config.toml
n_layer = 15
d_model = 256
n_head = 2
n_kv_head = 2
head_dim = 128
d_mlp = 704
vocab_size = 2048
activation = "swiglu"
norm = "rmsnorm"
norm_place = "pre"
norm_eps = 1e-05
positions = "rope"
rope_base = 10000.0
rope_fraction = 1.0
qk_norm = false
attn_scale = 0.0884
bias = "none"
tie_embeddings = false
parallel_block = false
init = "orth"
init_std_qkv = 0.0382
init_std_o = 0.0
init_std_up = 0.0382
init_std_down = 0.0
optimizer = "adamw"
lr = 0.00166
lr_mult_up = 1.43
beta1 = 0.9
beta2 = 0.99
lr_head = 0.00535
grad_clip = 2.0
warmup_steps = 388
schedule = "wsd"
decay_fraction = 0.436
decay_shape = "pow"
final_lr_fraction = 0.0
batch_tokens = [32768, 65536]
seq_len = 512
doc_mask = true
train_tokens = 300900000
steps = 6181
dataset = "wikipedia_en"
MLP neurons of a small language model. Each row is named by its layer, matrix (gate and up: input weights) and neuron, and shows model dimensions 80-143. Each number is 200 + 40 x the weight over its row's rms, rounded and kept within 0 to 999. A neuron's up and down rows have the sign that makes its largest values positive.
After each neuron's rows, "fires on" lists the tokens most often at its 100 highest values on Wikipedia text that the model never trained on.

L4.gate31,200,136,196,275,233,271,190,195,225,205,227,201,196,223,215,198,236,226,262,147,176,219,120,253,198,223,211,180,207,230,208,215,176,274,298,176,163,197,213,153,182,179,208,167,191,179,261,141,223,203,186,152,267,184,168,263,198,241,233,249,174,225,231,255
L4.up31,235,221,116,171,215,230,175,181,178,232,156,158,191,216,200,224,185,159,198,156,235,254,174,220,184,186,227,176,226,210,196,299,243,211,221,152,218,275,177,171,173,161,268,159,186,265,132,156,205,188,194,219,139,280,210,231,157,215,159,161,236,234,197,206
fires on: "pp", "ong", "ep", " cons", "app", " Rep"

L8.gate530,212,242,234,242,193,302,143,172,207,171,246,253,187,254,215,234,179,219,268,223,195,111,176,111,207,314,235,204,230,246,208,185,138,174,282,209,221,211,216,209,203,199,144,224,266,261,220,190,218,274,171,239,198,208,206,140,167,199,273,262,195,177,144,193
L8.up530,152,172,172,199,189,173,140,161,173,205,194,190,166,223,205,172,150,194,199,230,258,170,226,146,209,121,167,105,282,254,221,217,193,171,207,171,140,186,204,170,253,262,247,259,182,241,178,261,150,217,158,141,189,228,275,202,202,236,251,238,148,282,181,132
fires on: "it", "ist", "el", "b", "g"

L12.gate185,240,178,143,269,152,259,168,236,122,132,196,139,271,321,181,233,156,166,231,185,234,186,161,163,222,195,226,241,221,203,227,220,144,191,232,120,209,221,228,199,241,246,218,148,166,127,224,153,191,238,218,235,195,125,76,111,311,246,213,201,235,236,140,206
L12.up185,141,276,224,261,184,212,217,210,244,238,229,248,168,181,183,141,233,241,208,171,191,175,258,145,220,262,123,113,128,256,230,163,183,196,262,122,174,84,238,161,179,183,215,238,179,233,228,236,179,215,159,225,238,215,267,175,196,202,198,247,188,201,277,151
fires on: "-", "en", "a", "er"

L7.gate259,264,212,171,207,249,211,254,223,236,189,182,128,152,134,297,233,243,279,163,198,179,210,194,230,210,185,250,149,199,205,141,202,111,187,196,250,124,245,201,187,232,196,308,172,160,156,204,213,257,231,238,196,277,232,158,225,197,192,167,217,200,189,199,199
L7.up259,191,264,178,220,185,223,197,206,199,204,182,215,225,233,170,180,214,158,198,244,242,154,216,271,121,235,225,170,131,208,198,202,249,107,211,231,160,177,273,166,248,240,192,215,196,161,194,224,194,214,251,175,220,223,228,183,170,309,204,226,166,262,251,172
fires on: "on", "con", " acc", "cc", "enc"

L10.gate353,160,144,182,229,188,205,220,152,146,186,203,199,169,190,198,207,197,182,246,166,199,185,265,176,200,212,230,224,232,187,260,227,200,222,257,210,243,234,255,116,122,194,120,253,193,183,227,226,236,274,191,207,170,238,221,219,247,220,260,310,210,255,152,125
L10.up353,203,175,176,177,254,208,198,167,170,194,149,209,183,227,168,215,158,132,175,233,140,204,277,197,247,217,198,184,333,185,166,144,196,181,211,197,267,221,206,251,232,192,225,212,202,249,256,204,198,203,183,161,217,235,251,152,203,236,170,243,233,188,136,170
fires on: "it", ":", "ad", "g", "m"

L12.gate406,199,212,198,187,209,228,253,166,217,159,206,233,230,234,243,175,205,195,189,318,161,132,174,197,177,208,216,228,217,219,247,198,129,213,312,196,174,230,254,257,162,142,241,249,206,204,163,235,132,234,226,108,208,207,156,126,245,294,224,158,180,139,138,176
L12.up406,188,114,203,162,153,209,237,208,161,140,185,149,223,234,231,83,175,158,183,201,175,193,156,267,235,178,165,191,187,210,175,267,238,171,290,130,234,191,97,203,269,100,186,99,208,213,171,180,192,222,142,161,235,162,193,130,275,182,247,156,181,157,249,195
fires on: " de", " del", " rel", "el", " la"

L7.gate315,207,225,177,206,205,245,206,191,200,180,130,249,180,202,181,153,233,249,216,158,244,200,194,210,226,229,217,264,209,230,178,236,150,150,245,171,228,175,151,179,150,260,221,94,239,195,162,311,254,251,253,227,212,224,194,175,182,180,167,184,194,207,153,239
L7.up315,219,214,187,192,224,179,220,239,191,194,192,119,205,250,196,161,289,220,205,223,223,208,220,206,208,171,226,188,240,197,174,174,203,272,174,191,246,232,218,186,272,248,247,242,172,147,178,248,197,206,208,226,168,165,220,169,198,239,313,213,233,160,162,160
fires on: " high", "ry", "ood", "old", "ce", "ow"

L2.gate430,204,208,152,313,217,223,211,121,96,163,192,169,175,196,227,197,216,183,184,197,189,243,222,267,208,177,270,165,211,146,193,199,158,146,160,179,196,223,138,221,222,169,175,169,139,233,141,201,192,220,141,304,179,235,204,178,231,189,158,189,157,166,183,221
L2.up430,131,233,162,213,222,209,159,167,173,274,179,238,179,173,232,193,197,184,193,214,215,167,223,261,192,160,237,137,194,194,173,141,193,194,206,169,167,208,143,180,228,209,183,265,272,194,123,156,178,244,125,321,134,220,213,228,203,180,174,224,170,227,162,218
fires on: " event", " Year", " act", " song", "cept", "ok"

L12.gate345,133,270,219,234,271,214,262,197,188,205,205,182,193,174,178,231,226,254,215,183,103,247,235,131,189,191,211,205,194,142,150,207,191,218,175,199,188,252,264,216,233,268,230,149,194,228,199,240,221,248,183,163,262,105,205,224,235,210,250,208,243,196,106,201
L12.up345,139,190,273,207,142,261,206,224,233,204,166,209,252,156,180,157,201,174,172,269,156,240,175,177,196,172,179,167,100,168,250,244,226,154,164,187,208,232,164,169,201,212,261,194,196,163,209,231,250,219,185,213,219,275,249,149,207,277,183,197,152,256,227,196
fires on: " rec", " acc", " bl", " occ", "cc", "oss"

L9.gate435,181,154,216,187,208,164,247,194,251,185,188,199,203,230,244,213,219,236,201,216,210,178,248,205,197,143,161,199,284,179,169,210,176,193,192,227,266,257,216,231,181,184,186,159,151,174,243,342,194,221,193,193,229,222,223,258,147,203,226,243,171,147,188,112
L9.up435,216,171,174,209,219,269,134,192,224,241,232,234,228,229,206,174,188,188,175,179,238,261,177,209,191,140,201,185,220,209,231,170,225,192,239,252,180,251,242,307,218,148,168,165,268,182,183,251,235,197,169,124,201,252,197,193,210,249,246,157,200,215,273,213
fires on: "ly", "y", "ically", "un", "ely", "ry"

L9.gate482,220,262,210,202,176,181,187,180,258,190,163,237,141,168,235,220,224,179,203,142,181,251,166,166,256,192,241,218,208,242,176,213,132,290,261,272,211,289,197,272,186,189,225,216,226,207,183,209,237,269,219,247,184,87,218,216,210,223,244,184,223,188,173,216
L9.up482,199,199,221,242,152,200,127,215,215,183,297,198,153,242,180,230,198,157,215,228,141,144,194,211,161,161,236,136,197,168,187,165,168,213,231,176,189,183,200,187,169,244,245,293,246,153,181,164,211,235,204,142,263,208,295,228,204,142,207,126,137,196,250,156
fires on: " |"

L8.gate471,140,246,284,228,186,217,165,168,222,196,177,279,202,220,231,169,222,203,179,196,166,251,190,214,220,212,261,181,213,231,225,201,154,169,205,169,182,207,183,145,161,198,226,200,115,213,171,189,251,235,179,283,202,206,159,191,216,148,243,226,231,235,254,205
L8.up471,163,139,219,149,183,200,237,147,286,194,169,219,239,257,210,219,136,195,200,215,202,191,185,202,154,255,261,146,316,299,169,186,251,197,178,196,54,169,216,184,214,228,187,115,206,196,185,204,152,170,111,205,157,208,248,244,166,151,125,205,162,155,217,167
fires on: "it", "cept", ":", "old", "ct", "st"

L8.gate473,253,173,234,201,169,270,202,118,240,216,133,220,248,230,207,127,265,212,164,228,240,133,298,238,243,171,212,173,193,212,246,185,173,180,274,156,262,221,262,188,169,254,105,173,207,233,213,241,201,242,230,180,179,173,234,262,255,226,208,254,212,190,204,144
L8.up473,146,197,239,161,186,206,195,262,100,242,142,189,260,223,205,177,225,257,201,171,226,214,261,179,173,155,253,272,167,250,229,197,187,184,189,212,208,180,234,187,181,233,140,251,208,212,174,162,105,196,142,137,124,261,194,173,163,181,173,187,141,189,256,251
fires on: "s", "x", "ely", "ly", "ann", "m"

L11.gate687,195,280,184,196,115,205,190,197,184,166,253,157,230,184,249,196,190,220,208,181,227,193,288,234,257,286,168,181,239,231,222,197,132,199,201,211,206,233,186,264,199,262,237,162,215,304,190,193,196,239,252,216,215,209,229,211,231,284,186,160,199,141,263,124
L11.up687,121,183,225,228,179,209,181,176,99,174,152,261,223,217,210,137,109,124,151,182,251,184,167,284,173,177,206,206,223,217,285,283,223,218,308,200,255,211,231,271,225,229,218,266,141,225,320,179,234,185,193,193,182,205,218,110,222,226,216,183,192,124,219,183
fires on: "ol", " a", "l", "m", "in", "old"

L9.gate695,196,226,190,213,159,177,196,165,265,222,186,205,225,140,326,228,220,208,237,207,209,169,184,171,258,199,139,244,179,200,179,204,167,203,211,181,241,233,241,217,130,240,144,151,199,158,134,174,215,296,265,209,237,207,173,169,217,241,194,144,273,148,192,219
L9.up695,141,152,207,145,166,134,264,254,223,229,189,180,196,206,248,259,231,193,255,136,242,205,115,248,205,203,128,232,204,246,121,169,221,167,148,242,251,174,218,184,193,249,204,182,202,226,224,155,165,220,173,230,205,240,287,146,133,207,167,198,189,179,284,193
fires on: "j", "h", "he", " Sh", "ou"

L8.gate296,214,252,238,188,163,227,245,163,99,130,269,223,232,181,253,212,179,188,188,240,268,147,117,174,217,193,233,269,184,210,201,280,194,247,228,226,192,229,211,186,130,210,169,209,179,186,165,176,210,252,200,166,232,236,261,183,268,177,232,262,220,210,154,214
L8.up296,122,238,224,229,179,200,182,171,215,195,160,122,177,181,177,197,207,183,261,207,199,256,208,231,215,165,220,208,195,183,252,141,165,197,157,211,252,132,50,211,148,250,234,279,197,171,107,200,158,183,191,155,187,200,154,233,197,241,237,168,185,248,167,193
fires on: "u", " year", "ay", "al", "or"

L2.gate608,185,202,159,250,192,250,239,214,166,177,208,202,249,213,220,259,213,132,187,196,232,216,278,263,127,175,295,184,201,216,202,165,143,213,210,173,183,226,253,172,169,190,197,193,266,274,157,249,153,267,89,272,187,200,170,231,248,201,190,203,167,236,224,212
L2.up608,153,219,149,245,222,211,211,181,132,196,186,167,148,143,220,272,282,181,213,182,258,168,203,293,93,193,240,175,167,246,212,232,173,238,204,200,134,220,192,198,192,228,170,183,290,249,151,255,162,221,134,256,176,228,209,153,221,254,264,200,170,199,207,223
fires on: " act", "inn", "og", " represent", " Act", "cept"

L12.gate312,211,173,195,193,210,230,274,194,118,241,85,182,212,210,208,197,219,218,178,234,207,182,234,277,221,174,101,140,270,177,208,232,172,211,207,221,273,203,189,230,162,218,158,148,203,159,172,280,220,227,171,131,203,205,166,178,281,194,214,249,255,171,232,141
L12.up312,237,253,210,218,239,113,238,240,236,192,210,204,207,143,216,183,207,212,170,145,240,274,242,174,170,190,275,204,135,283,190,217,128,250,245,246,158,232,230,215,150,142,219,162,190,103,174,262,161,203,169,140,210,130,204,204,189,163,202,205,247,200,236,256
fires on: " most", " more", "ly", "ess", "ely"

L8.gate544,184,219,249,199,202,238,229,157,245,191,204,256,155,258,216,131,231,249,136,186,154,217,140,247,291,202,176,235,185,211,237,191,173,175,220,263,203,239,229,187,147,204,199,197,197,272,177,230,253,230,189,209,162,194,157,186,262,207,215,226,186,190,212,207
L8.up544,199,239,205,206,182,142,209,181,299,193,199,146,191,202,176,215,128,167,139,234,96,184,211,190,224,237,231,187,193,229,203,148,292,260,221,236,227,230,183,144,135,237,151,197,251,195,137,177,204,192,228,140,217,185,251,213,204,198,148,169,173,164,231,170
fires on: "re", " after", " |", "che", "l", "v"

L12.gate545,227,187,148,272,193,229,174,156,208,196,127,119,243,156,263,161,247,223,198,254,231,193,201,176,237,258,246,157,202,257,224,247,153,179,214,129,239,178,164,239,194,205,255,124,167,220,171,247,220,236,250,242,233,234,217,192,247,204,186,174,225,152,230,145
L12.up545,179,188,205,237,155,170,204,182,121,153,170,117,193,161,257,100,175,205,206,262,266,240,163,239,228,224,225,214,173,236,224,247,206,228,171,148,206,215,200,226,214,123,258,151,210,179,258,305,177,225,187,180,194,178,246,155,253,124,259,143,276,248,142,168
fires on: "l", "el", "ur", "ol", "red", "O"

L11.gate411,204,149,213,142,182,260,196,128,197,237,164,189,255,208,217,212,222,228,307,194,237,193,268,203,262,213,141,173,176,224,168,256,174,117,221,243,240,237,244,216,106,199,176,183,206,164,176,193,135,248,206,198,199,265,245,198,196,198,140,126,201,169,203,219
L11.up411,202,252,213,254,171,150,196,200,254,191,286,171,161,219,214,218,258,101,226,179,219,257,242,147,177,235,210,190,206,255,202,218,218,216,168,245,221,165,175,237,212,236,128,213,226,223,230,150,208,224,219,206,147,196,227,231,193,208,234,191,179,148,235,217
fires on: "h", " T", " Sh", " Y", "it"